{
  "n_layer": 9,
  "d_model": 768,
  "n_head": 8,
  "n_kv_head": 8,
  "head_dim": 96,
  "d_mlp": 2048,
  "vocab_size": 8192,
  "activation": "swiglu",
  "norm": "rmsnorm",
  "norm_place": "pre",
  "norm_eps": 1e-05,
  "positions": "rope",
  "rope_base": 10000.0,
  "rope_fraction": 1.0,
  "qk_norm": false,
  "attn_scale": 0.102,
  "bias": "none",
  "tie_embeddings": false,
  "parallel_block": false,
  "init": "uniform",
  "init_std_qkv": 0.0265,
  "init_std_o": 0.00624,
  "init_std_up": 0.0265,
  "init_std_down": 0.00382,
  "optimizer": "muon_variant",
  "lr": 0.00877,
  "lr_mult_down": 2.0,
  "beta1": 0.93,
  "lr_head": 0.00392,
  "grad_clip": 1.0,
  "warmup_steps": 200,
  "schedule": "wsd",
  "decay_fraction": 1.0,
  "decay_shape": "linear",
  "final_lr_fraction": 0.05,
  "batch_tokens": 65536,
  "seq_len": 384,
  "doc_mask": true,
  "train_tokens": 902600000,
  "steps": 13773,
  "dataset": "wikipedia_en"
}
MLP neurons of a small language model. Each row is named by its layer, matrix (down: output weights) and neuron, and shows model dimensions 608-703. Each number is 500 + 40 x the weight over its row's rms, rounded and kept within 0 to 999. Numbers have three digits each. A neuron's up and down rows have the sign that makes its largest values positive.
A block is one neuron, or neurons of one layer that tend to fire together. After each block is what it responds to, as a language model described it from the Wikipedia text at the highest values.

L4.down694:498478535540467512540439442471447475493505512551572478452506526452456441597532486463483478492414465436554510506461537533528548482419456507497483472454476554546483443512486533518351528507448522480479496491460492549573454539475532507462483468515462556498445521566533537505428493517449468493
L4.down740:489557513531443493539493512507538510511405486506536521457493488535558568431509481547473512464484455546462484546521544558428516523472475541383528488506467535504413476470452451469471457478490513455531448500483533506549461567569454509484495513505515491453481510482478546497505520544459491461
L4.down787:513503544530560504553518440492418521532490509470493485557434505480526503558502552414502457456519545550512488469507559516413499510513514454482435446462514502525491466500430542484557474503488467568475518518504482543476483458460456466482516463549614495419531470466500495484470514500518470478
L4.down1118:514476496485423535510489497521464470539451517545483467544526469526496490452383493492562459534409451560525487508438457507456475414557520489445507548525486542487505578498554464508447496435511444552483515465507530552500527492555546474496502394505492495471532538466497521477445574514512547560
L4.down1296:510522528503485515555454509468493532523508455464479502491467405506499450496474459493571444465523530516562546493442426496429526469455508556503478513506488397497583461479527510525475536449507478495443490528534556509502501507474472536592484541509587538515467457446547504494551557537482534499
L4.down1524:437478548523417578509423435558487562570504453476457424464508485531450550477551502513551421583517477521531514527537524518469506543411508502494445480497477517549469508471482458466446412529497502502565536452508504487522463484482510494497463492515470448567591608434509420479471504460489583474
L4.down1921:495616511533507563520555439411536511490496514517523506522497561492468584618499454554552443467491542565506453511513518492515488482510503514503528541491514575538479525469489534580554519594548537571485541527441555546491531460510486468537523547437524506543533505558472519476471637487511533502
L4.down2040:524472483541464466497543556589493492524481513505488540525519450501468544476545500536491495523510517544513520447532510528448502496558480451551487540569455504497548547515521499550519509460468502448527472527514511523506571396498450503450526497505499509531507521482562490500456529443563482440
Description: The first digit of a multi-digit number, strongest in the seconds field of coordinates (40′30″), also years, table stats, and measurements like 3.15.

L6.down51:426518490483511519500551479554464483461467539428521482415448423447432500511554466600530507508455516429493457513543408509467508456500516514487470502498450520498421446481549489447503489436493465510488554502530456532459423547496455516493445473515483489554492504424454539547502458534526527537
L6.down357:520566480519499453477539518520532536520498455516416534454459550511505454502506488526480458506442507456524483499496504510450512497557486478503473559532467472493528493603561429459470505522496452416497544513522472498517454508541463506537547517486587495489473588571475536547419526432558447530
L6.down1027:549464542548562499481523506522594497560458507482501489512518488524480552478512379551497552455411483431448398488490486501491447644490499455577533518543500476557510498572510569437504532502504465534506492484432476526519494543552487544446439495439513497486514408471426413561509518500551503508
L6.down1193:518545515533473494535462521488492514503528517465512492457538562517526497577528530560439496561466469439518496450433535483590494423473526574446511457491531553414503537507542521506436450520455589487494467465468513530608491475550466495525486504439585454521484507515492484481527583472465518484
Description: Possessive tokens before a noun, mainly his/her/their/its/my and the apostrophe or s of 's (Roosevelt's, Jackie's), in biographies.

L6.down11:507560510444470443551491564504539526504460462469444504438475510442477503469468515490484479485513521524538446534512586523422473540424486489500519558522519555531543477572519502513484505500548530456496505523517484480489560364505545484451455394487443493460507461483521424505479490510506495538
L6.down406:460498486474466445525454535506446493499530493486454503452461484538414496490437474475471532495595496530604510533524474536490490540539534483551509512484526481464492518531540458435495513583471488483495551433537519517498443482532523471513573470554465519495447496483474459494442508513427575498
L6.down908:490570491490552508507502490502588498531509479512434548505476514473485512450542477492454498517509553509452470471445550476470472480544417491509549445500478499449554527452481419417501462474499500476492456479479569500538456501553509567462543492544560544451590467526471500473453599540483502490
L6.down955:456536551491423442545595448452554505509481482529536506484441500496473511444467526471543451509523491488502554551555495460464473480464458497491459477469503499564443553487483483569480518488541531522497498502486412508522468528482501521455477452380513482419547537472502441464472464490533481507
Description: Digits and thousands commas inside numbers giving money, counts or measures, strongest right after $ or in large figures, e.g. $8 million, 1,000,000.

L6.down561:514435517456516536437511485492492437586448553456459504415564471444453535480484544489561434533503457510492593515576443514480474601541572490498524516516470499460482513503451483530513503528511496509482545530527500518495494519462539518465558502492482539449500558486529524414462557482515490458
L6.down723:480513543511471512491476522510435535462457493474523458528462485566506546448504578529509501505479550484520511564489500533570538472477537549463510515476490520506567546506493475492438402560410470462537504462389458423557498455488480553507461516467484428472472499560569498539522474509458545494
L6.down1685:520484488457512480540474505454446503489528448572516487474464442489474418528514541554501548481440494462448484484485534538489537448497500468484554484492522459468579492510509578440555451567528491519465475502518541453451527568559568482470565483523510546517505467506490519478524355591545523526
L6.down1956:503501560588536573458439497549554473529504498440491488510459503539552512464465489468461431417508546486409538483538524443531533550530559484517546527469453455558476533483463532496484452519429526482482464446502441515510501493471468481533459519553497437522511536508439538517494503478501509550
Description: The first digit of the seconds field in geographic coordinates, such as 88°20′2, plus other split digits in times, dates and table figures.

L4.down262:459487515539483498451541545482529560515557542489504559415508573511462461473508484548527542457536505515433557528492479481489551518444512524475527522484471474495558519510423501530413548521446600481582487502494459490484444499508453500505525451466503545518504507542570530542518472384487555496
L4.down550:429499577484515526510514497501497451421476494534506567464535479521536493492458498514512495509530505540422447463475555401499505545481484555533492480491533543518557549559550497495460499480503521591438544544494471495492496494490553504539499502460549488531508488488516536520495527496450447494
L4.down1131:475576477490488508489511532470551532466493502481560515485522462460521507494489472464473441461552502458494566544470546469474498602556508488470476507450468527511492494495503429493502530478405508458438530511464437475598482581471480536463525583443426482539540475460551554527507461518528516509
L4.down1153:516569538481523478530493483494499529466529500582497516476477502563550505497485441520552532547517476473500490466447455524546480504396435551487552499514477508500471513522477502521493519479521553453543498539493461545546500572561495514444543556516473548481494524482520476457509519409528472517
L4.down1443:457492473517518465523557627436515501480503468515523508499505541451467509449497526466493486462562527535487504477538458488576543436522477490585519479470517507518446424475460497475459456548515474533473530539580467416499442584523560549475533514425388467470501585488489485499416485469485462436
L4.down1456:488475453481532497487515487513466564455526481377447468457424507511530590476508434495435484519433538448531452480468501553510571498476540516545497491458488504555492477450487530479567470453475480506496501467465536476453570466561473475518493546542488444477573555493508475530511539366523487484
L4.down2005:502517571532503440513469531547538504542502405483537473523505553464591453426529573468535524492497476562560526540501413484477420509528518460526475439526518498470500431530526517526515553493595533527499525471492518469525499502482556479529500461453531478489497480511457476513475439454532451472
L4.down2022:553554470510463517506483546445484523479486429422476410433473455480483542570559495546496549562434508490496533530463396514469560542517485477459502405454463426464471489527522456497491498478540502541466438516543526522514476444431478499534426520501567453486499497435473551542479495517513501526
Description: The s of a possessive 's after an apostrophe, strongest after titles, people or organizations, e.g. Attorney's Office, minister's, master's degree.

L2.down1552:471543505517548508526553486450539520510512506537490468492541494487562554510539507550484548470484422459549489570526406485411487493492481431518495497473559477487455457499467528536414563479471499539516486506482439539555399460451531461540501513594521491514550427564534502509478481492537454570
L2.down1926:488457535431484466484473513482492502506471460494489523498440433485541526497448463509414524473433529515554436475500503497538477527511569504505535525484475502496472489534476500541464521498413466495627460472435555484519524506526545538456480397545571501512540467490429524478510543499478482403
Description: Connectors right after a number that join it to a following number or endpoint, such as to, and, commas, dashes, slashes: 1807 and 1860, 10 to 12, 45,000.

L2.down1756:519454515543499471470514527532494574448533438519521566446489484545496435561374464490533499442516527511418499477437489478563500498530422492535471544476448544544450521468407438434494481481467463438530443417532527454462510538515500518546491547444521442558470518496461471532467438455490439533
L2.down2020:477455524479483495508537491533501481458457527493463457513552464484506479466493430492513586556503493462511496537512481497525515539493533441443511528520517414514477511519605496491470518461573534558506501471544524486540586490445468528467452460575514537485459533543467547499507539490448512537
Description: Capital-letter tokens continuing a name partway through, as in camel-case brands, acronyms, or after a hyphen: DeRidder, GoldenEye, SARS.

L6.down452:482444472481489563509507516490511503478509492490471580433533529480504435553505428543474454503548526462454656470503510474406474510603472466563563522464535474491520482449480524559591441498509480547477520543525497555480518459538442575548515514494545476504583489463491522508549549585492473533
L6.down1053:525440488528492499439475568476522456461512504459460464437476478502526496512454466520545520482570557445566462446549484458506460442477474490452462474478475495553532500492476489497523509535468458523508474501583501507497533459481472568477468536514508501479555443549458493458521483492530449437
L6.down1545:509473503500455511500513507526450550520502504506520540389484542482396467508530536571460482451455526530471483488492520521475461473475469524510531525507447554517471429557486523500480515449551503527504447543478505482507503542451477497501507491446485512451496488457488483452521613495586509443
L6.down1707:462509538520421456516486542494501528527505488549530492433543492462417513518526468543536522541480418482437537493426452449529484513436550493472493489482499574496525459454538487539523492553572492524518470446521505461498531547505531480496535438517550451459469554481508487502516449530546498456
Description: The word or word-piece "in", mostly introducing a year or month in historical narrative (in 1954, In October), also prefix in- (inserted, insensitive).

L4.down209:521525573536497541479561498502465507479508502424498525451473495506447509601502457441493573440474511520472585500497543500522494485540457507500416555504484453536401515494560514520559508456471411498474490538520444511478447434435533577483457507469468446549452487518519448494483452478481483435
L4.down327:517506521497511551464502588535486467499492447533506534533485520459469482485470539478466512463463533503452498451506482545510519499541499514526485534518526515534519583501420497552512440468498501506536475494489506529457458462502508516472515471410510557595498467569503490526500520556517494490
L4.down497:539442490443525504526480522592484505543549513495476559467485500520458504539449478544501560524479579443440432475479488467513495456547490504548543535387575499528522518564579494465451569568432482426535514496546462517509486475478445455523558578527603523553534493529470570491497500541497519470
L4.down625:482531516480542526532461518480454538548513510486501502451410471453497454502544569480505501540586508522458517511535516509479525451479472520506513469472473509509513503512397449547504511491487463523531510487509526486517487494404468452416550484517528470479494445474418483397499487390500477516
L4.down1460:523568527452492473543539488526444476527452517444524525496569464533490536499433483525434494445507534519563563503494432452478564519542488483449499558442506528500479448425517532494442460515505524470472493581560438486541420495514563466474453468507450495532493508465458469527463549538534496528
L4.down1649:488461524553452491517532478490433530506474471463529478538524515505550511490513510461446489464480544504469596494518465468470508453486505447464549405492484505492526507481469464528558500511484473490526474482547521497558490497506490449566490444447453486493462513511441545505544436514476500496
L4.down1710:575517536472505539506463566503519478488557544460526466361468472473500479501491365519529513489553525537479472511520463563546492468426543496520497504543508463549474531528498537475486517490555529537425500578558450568452469547496497529481403466504521478513598490494539538461517536478585515494
L4.down1857:512547458506522553501507521524455542531559524494496547459552571439446472467457474529479447456521410500476541551511477494519457549511494613507519531497476509433455499537576527468531510522475553510553521503446439545465515499540454503454525504505533458525485444536518567450453502491513414498
Description: Words naming a period or phase in a history, strongest on War in World War II and postwar, also Early life, career, era, release, Age.

L2.down602:486492509455497555496526543514464516493492550508508495444463444473531504524520465436481521503542616469525512451438460467508444446572465568551576423442450529577545474548560475486494468515503495535570481500507473480465476398466565526459487517351558532491548525467427515455438549374504465440
L2.down882:449544499593487531553458488484511481459518523557572482498502524509477427504520510485492530480502483492505470474523510469570465516545585395442465470515519496458558461454505546425514475556498451471485422505536478502547462501436480505450540492443595489530476540472537503543577515506451448523
Description: Fires on the apostrophe of English possessives, mostly after proper names or nouns, e.g. Weiss's, Dorotheus', Women's, and weakly on the s after it.

L6.down948:491486458553525493424555493453543480465436511498602548535516498553519469499557433540494529539448526522530501526466492547471449456536516521500510569406535483475479520459528515482489549519502454473432464483634504500551566524473552411428511501519522484419503538482475521542497527505502520461
L6.down1526:522558504537437473505512545495415505468501481530521448494485483424505513524490557523555481443519522485483470493495505492453481489471534542474516521507493447453538530457547528506451530479526529519458449615520484521530491462547433496589573544488510548507517446497439527491493475513451515462
L6.down1930:492498507454489557527465494498479508502544497481497495510494427453528453499487532558483549470540402515563478513543501417485508540468514477494497579537526493502497547496513485475507435403515572535507520441492505531529535567507467426480526512548505559464511503518574506609459433591583469519
L6.down1961:493561478574497570492540527472519471467573450494477560473457471467490450467501446506447489550535563506511534453456414458523531475530477508439528523441529532508525540455546441464493538499527451510502480569531521493528590492516520453482482506514513503489491487568526515548510474517479532502
Description: Prepositions and function words just before a date or year, mainly to in from X to Y ranges, plus On, in and Since (On 14 August, in 1902), and sometimes its before release.

L2.down1828:554539459502492439473407489539514518552467573518549551495523453470501492472509539509527454489468453526472485489548516476504494486445548591540554505508572481461566545494499519542445456487524530506567493555442514549479511479565503555511518502439466490544462500463446515564400502553482531491
L2.down1870:491492471526488516551515441490507495439457507547522556438442524423416486463558510516520498483518545550499509512514500601430537484453525491491506569529510525512452503473516586470463513504479428483521441471531533530489477508476451538448424535550497462516539501506497561536484461494442474473
Description: Last token of time expressions, especially the final digit of years and the "s" of decades, plus words like season, era, war, year, often before a comma.

L6.down770:460420519493569470489456449585494532555492478570459508498523594501548498472517427616515429446487454473442516496498501481438522510487467462478457463474530496537498535506456531518531549414480494505490476492403584459478525461447476565512458522548444500507522505485534477484535481485458513499
L6.down1090:420519498545462517548448573457520454519469518511431521479476511507458512461544367422526510545471501521518549440476448521512516497475553521490528490530476515516456438478518571422528526552507482485457492455492475411522558454528580466532483510497542476485407500482492534575447538566561481559
L6.down1709:439537499514479495538448545477519473587483462552511491489494466529515524460467456457460530539463477513458479400487540494491513463477489524560531396479517458462503495511500481546497562484450501467477547569489496522535523499494499597543509512543567547568551475397474521467523452562482528470
L6.down1784:554562478503483437511572446492443452523505374482534467559494498540512453527511473512505510495531527471520494522477518431461453509439478447565563490534555573471527475434573545446490486491450520486497543515527492564417483521492497484475503502478551524557465477516433453526515516510486448477
Description: The final 0 of decade years before "s", as in mid-1980s, 1970s, 1890s; weaker on other year or table digits and mid-word pieces.

L4.down214:510506461507489496447459577544567511507450468471581494580497470525462509483470419502444548493535488554488545494477499564519457448403580440547373440517439445446510487524529499516451457556494493542562506441509540522485528519485475489540539555491465539459491557500540512482512555477544474536
L4.down572:498496471441449504554501478506509575521505475540517457489493523501491427523545447506434529550494432523515495468450548508550511466546532586433522634512468457481559534486490538464526497452443430457560472528467527439493558422506470501584632471499454468493498498557404532450528538488516546536
L4.down1166:530490461470592467513443434486503516565521496563568532570552507457417450415497495461514512531471505577506537447455508555434474540518462502487441479460465512505458523474537518448538481538490544521492490549467480518532489498534487524540479461470514516518493546534483506416446563479463465546
L4.down1247:477512537499508453502458537434508485485507499536519525512439481434499482555492522483475457399491496463552472530571401593528523510510521431514520476449480514551470510504502501508494573529451510515518552549489467530538449535479449436519514471528498566405530532556527535405501504510517486494
L4.down1416:484510465505493453562483522540449523432525460523507498497459555428558438466426525560425570477500521473477450441502509477457469514586485450559451596522508510410543482498520573503540496481499543496501431486468475518447486489573461554492472509532513530484540429545499531489461517566513526504
L4.down1513:498513462488483551555537488457454502547562446551524422555563474498533528531539545497394487485392508458493497552480575503524538504445544457463540484487472541502510441523453542478534522531527515508505510524521455488468512468466512434531440515497501454457558523537437496466511481540477455455
L4.down1519:459467503516489531520478520516528500588488467452463501537542393481495474554548447547433527522524506457366495492545545520489534580451522493425525591456535441526493516491497513443481519489412505426452485497575457562540479517538505499446483449438511473442509478484538561528495480453472468542
L4.down1907:506533442568471465497529470490536519533532478554457505455519422483490511556469504509411484490504454506434510482510509537508561467524485472423488490477451541504510480523472573450523445521453396512520468527505439439559576479486427476464457481463473488443512530553431521524503527494506505465
Description: Tokens that directly precede a coming number, mostly a year: the "." of "c.", "circa", "to" in date ranges, "Release date:".

L2.down535:494381480523453472535527493502448515529453472501436520540547523429550500541415479527417580495477557455474486503497417524484538463524513439510515591504455545488523529534433440547472558491445440533474520498470559483487516531512448404548475513477463524460530522511500509469521483526534444500
L2.down1212:429458470538522505524505492471504553444459550504561458578519567497480465613448521554463531451408447493522561497521437478455536529609452504554512562497507468407503525485417457556430449455549487521516551417511536494522466487516483423446438433500458480566519497531478540536484478572491402441
Description: Quantity hedges placed right before a number or amount, such as about, approximately, over, as little as, less than; weaker on scattered word fragments.

L4.down160:540432478495512477518513483522512534519492481464512509468422528463454482482489490597488545551451455517545514513529560565473540463459479492540523512574511504492476515483439528482527508481556472542493509563474546430506513416483523530532449538500498478456448461573446477470503555458462506568
L4.down225:460490532498530533428462554580413529539542487469518401470460468495466491505433552481476492492460515521512549489557531455531517518512517470500476496482484520545488514498546450535442460462529512493516477559492486548419579410505474450507489417564436466439481549512526490500526581438507443540
L4.down546:542589463563620586497527534544492487576479453505517548539435492480506477461523437499567444516452557590486451463461495458443493487554535421504478555508492471521492479537489521516565476479486517510451469460470446480451467490571459501499506539518451479521492495573517534551466498492516545506
L4.down671:494467435525504486479533479493575596422468487513473491504454429499572456483525521512550494441527524550517515431484516420502449461536486510503482493476570516519526494532548467504424513551437507511510529514381470495494518439541480411511468567466568468525424540411556537447541459488610545468
L4.down868:521486554462499462549500514543525536576562465499512488480391503460536508502476490473482524538498527585505499496462505488604445480477422479506459502463517435545523454529506525499519491508475444511447567484531526540486469497547600506505507508435555520524480521551572463509529511523512474567
L4.down1046:637407527488496482526518566478562519463447538490540550447418540453479510524553536431521541521481558476461530534467475418536508503536546560500513482524523457517517526499458466532480452527533588508428501499518447472515542492456498469533464477430572409490545460591486453520501479497441484444
L4.down1207:479549462467487479463581500551474530520467478500519497474442494528527521494585483468498517521545543414457523567506541441463478503492483483518494546497518528531504512530472525524471510514495543498463496526466470489648499441453523464502426489469566500472503446484486472488468510480486512473
L4.down1322:525464474532476526513540489503564499481422468456512508540534478468469483595529479514574479559456495465448435518521473531481495505533472540489520530450516541482514532451515544450542498508507513531469550553477490491504517477517468495404605524505554598512557534488525460467523486520512474498
Description: The S in U.S. and F.S.U., plus inner fragments of split names or words such as McC-a-in, M-é-xico, Ba-kewell, ad-ministered.

L2.down1158:544449510508523468468517513559459517533533485539532545439542528459510494528443512484479504526447515418495495469373420495489469491571520582531514447500574560558611506560518453571492439491495487531460548530519438541509504530445435482386558467446470519478515481485519475538490456509423424586
L2.down1707:517443497467517504482485553496428541502525470492531528463468466494566496506519570533437523414514558499475492444533475595498451491525562536479477487510506481581549486510489486476553528493475478452451456457517500428451416482489499530444532496451538509524448451498449480497379481451515534512
Description: Prepositions or separators right after a proper name or noun phrase, chiefly "as" in cast lists and "used X as", also "in", "on", and "|".

L6.down134:533511470577501503569487482526468474473505459463511520472512498466492417524426521489557489488361539532440522496497480486509567481489541520555590487464485507502451499502506488487550479533549498554454571441498436427497570500477469477513510513544533544550508494450519488477474531595474509447
L6.down1354:563472486553470509546442476532471409486470535523561476451447456519503543487452509486448579546484427528548466503523494527502502522455485558503519539514490480508510506551522559467494542488486469545576469481512470500481519494554512453549506514471449475497551471469448538487499501518500500534
L6.down1628:474512487497494484553449455494491511549499550449512541511541469491475484478526536486529476586495548435535478476516529471515446604582501470575484522502509573444527459455466520493569575541518509477490538580524482461514448444566436437518475506535476467503505556493504503527542504490462507486
L6.down1969:512506505456451521469493532486481508544469487485466457567505540451440516477528551565545507622465556490495521457483428576516541457480447482501524551524475456435502421486450456506485466431486568510492551506413574476575505511469512488450535440490528538497566538542578488533427538454518505457
Description: Single capital letters inside dotted abbreviations right after a period, as in U.S., A.V. Club and B.I.G.; weaker on ellipsis dots and mid-word fragments like kilns and Dalmatia.

L4.down130:519498540472507547490557541560506530529512458449568537514505541458537487518419470499542508411471554480483472527562606478510469522457484431508542457558555454453532577507438469441483478616497529444466500484528496506441483497452517564474557541493508482482475541472536540485477552461502506523
L4.down436:536518546482414534489540563501538426488549466584567556405473488559493490491491472510431458503432569459529473530527549485542572491448538401553510518519492613488515420492522484481495493442470440484506496474496524522492468519529490495506414505513471546487527509525541510544544481504511465552
L4.down597:526552514536522458444548451497516466500459505475548531429475448481489497546512530520503459514524520468527515479495488472466569520514488519515445490559469502486554494535482479488537541529484492525510477521514559395489514512482545443522560465539518510485512475490527423532432512511536545490
L4.down800:518431484483479514538558484495524498503552528392509469457499575490495469544460526455500534569534535554461529443428447486554471540465525571531519497440475546524570454576459475515474450467533545425502520526511500506513470470501433523493465480431446422554461494481465517477547514499499516520
L4.down1001:461535524511460538440447476553482459512495457487550575491532513501526504523458532525465469440571503536432508520557546534495452470465507454568483495490433506472534625527533506554484503540498479537438507427547452539523447511484398456500512431507567507430523509523534527488505488445426486520
L4.down1783:483447511586537529458544517496464541485503460560561462465473514486499524437492496488487528527544486556481482506471560437515542461565510489501430486561555496478567569506520505548536469494454504504486510549497533504450480467513542474490562513488417466451396442483535545511550495556481509484
L4.down1817:509441403498500485533527554504493455438478521489497504536484515487505523540479422543510462496540500490414513548439463477535465523500519480396459440494420402497466578411554497521470487509476515506490401427521536502471498492499475513427465502522458468541513534541440589505521487501525541565
L4.down1858:499462484488475501512589472545544522465531491479529513518498516451530499485529510490571504463466518472474505490591491499456496526500488472518498475465435456456484524464432556508475486457554506506450501494497508521538494495480534582497558546538517425527494491554543547545538582545497514548
Description: Prepositions or opening parentheses right after a completed noun phrase or event, usually leading to a year or date, e.g. awarded a Fields Medal in 2010, Danica ilirska (1835), released on September 30.